From a checkpoint of a small transformer trained on Wikipedia.
Architecture: biases on query, key and value, attention and MLP in parallel.
MLP neurons of a small language model. Each row is named by its layer, matrix (up: input weights) and neuron, and shows model dimensions 16-111. Each number is 500 + 25 x the weight over its row's rms, rounded and kept within 0 to 999. Numbers have three digits each.
After each neuron's rows, "fires after" lists the tokens most often just before its 100 highest values on Wikipedia text that the model never trained on; "fires in" lists the words (lower case) most often at its 100 highest values on Wikipedia text that the model never trained on. A number after a token or word is its count.

L4.up1502:519473500486503462529496467449498521508536486521499460495454483529525508536505475493535499491489468550525520427478476508533505514501472518478460475471470504512487563486489492470471504509550522484486553509483508502498487515495485492459516494465526535503479481491509443482479521499457476497
fires after: " University" 18, " Minister" 14, " Bishop" 9, " Court" 5, " Committee" 5, " Council" 5
fires in: "of" 64, "to" 18, "for" 6, "on" 6

L4.up1595:486476535494492518514519473496485505489502500506486509522460532552505528476478501469499542521484519490560510502462475485472492465496530528523489516511481520475501524510510524501510478506477472515533482477469549476473533527496528501475501510537518484540537507508479523486508541523465559501
fires after: " of" 20, " to" 13, " Pin" 9, " in" 8, " the" 5, " St" 4
fires in: "a" 22, "that" 10, "any" 9, "pinya" 9, "an" 7

L4.up1020:458500514485544491497522485528507523493505490473504514495522515571498521489489491477534495471470517495504534500469475503529512513509536468483504484527478488502446454476456434517542489561458492526521482514514482481499507529531533498423536539499513545510488569524529492510520523482505518526
fires after: "0" 70, " " 25
fires in: "000" 48, "0" 24, "500" 7, "100" 5

L4.up2366:520510508467486519461491487510549511499438461465543482499488503521507489476515505505535504483466483500501538462509475526526518447482452504516522486522535482452517472473520508518512481510510494488521475521536504463503495475493504485510513521491515511528480491479470500490494463477509467502
fires after: ")" 23, " is" 22, " was" 9, "1" 5, " " 5, "9" 4
fires in: "a" 25, "is" 22, "1999" 12, "was" 8, "of" 5, "used" 5

L4.up1351:522521500500513500522495509504490505503552490508475525536470488506507490474520477520485458520494469522522451516514504491506490524552480471428494491493549496467500517504554488480498488511508495482454458517514568511487504516496505487511500525495490516473467455490520524537445477531504457511
fires after: " was" 29, " as" 17, " served" 4
fires in: "the" 32, "a" 20, "an" 9, "of" 7, "as" 6, "arkhipov" 4

L4.up1128:503509495503491518508503528536478519448561509526478539523512512518547522534464490472524516493512498487467512498514438511489543469523491514510482519484508452478495519486511496483539489501484512467492509510473499509461499501573488467558483493499504575478485526506508473492478551489535509524
fires after: " as" 29, " a" 7, "C" 6, " the" 5, " Bay" 4, " was" 4
fires in: "the" 37, "it" 8, "s" 7, "two" 5, "part" 5, "lacour" 4

L4.up1845:498487520495544510493474540493460496543498497466506472535500498525496488475483523506468518522488509519458506480487466498507514480489505496478471485463483516474502509502528464570550523516478514485463486481520512465496468507476514513510513510501499484502497517555530490547485519489493463501
fires after: " (" 23, " \"" 16, "As" 6, " As" 6, "." 6, " is" 5
fires in: "of" 26, "a" 14, "by" 14, "one" 10, "an" 6

L4.up1059:522521525497550491486519529536513520508533486527484473530469553520502469507529482506507468498557492489485513513521498549510553489507459480523516504471476501494468537515528457490525523539451502492497459476471482516496501541558463494491507462492501534538469499512526510509482539524498505506
fires after: " which" 44, "," 39, " (" 4
fires in: "which" 29, "was" 17, "is" 15, "a" 6, "making" 5

L4.up36:516505487543471475541471512514511527537522488547504480496544531511496507508493498497494522473508479480501449518472498492545477486519486509505487571516491533495527524471450485517493523520482537510508535530500517462502525535483497491496493520534501495497470508524525477550480526513535516500
fires after: " " 51, "′" 4
fires in: "only" 13, "1" 11, "10" 8, "17" 7, "19" 7, "12" 4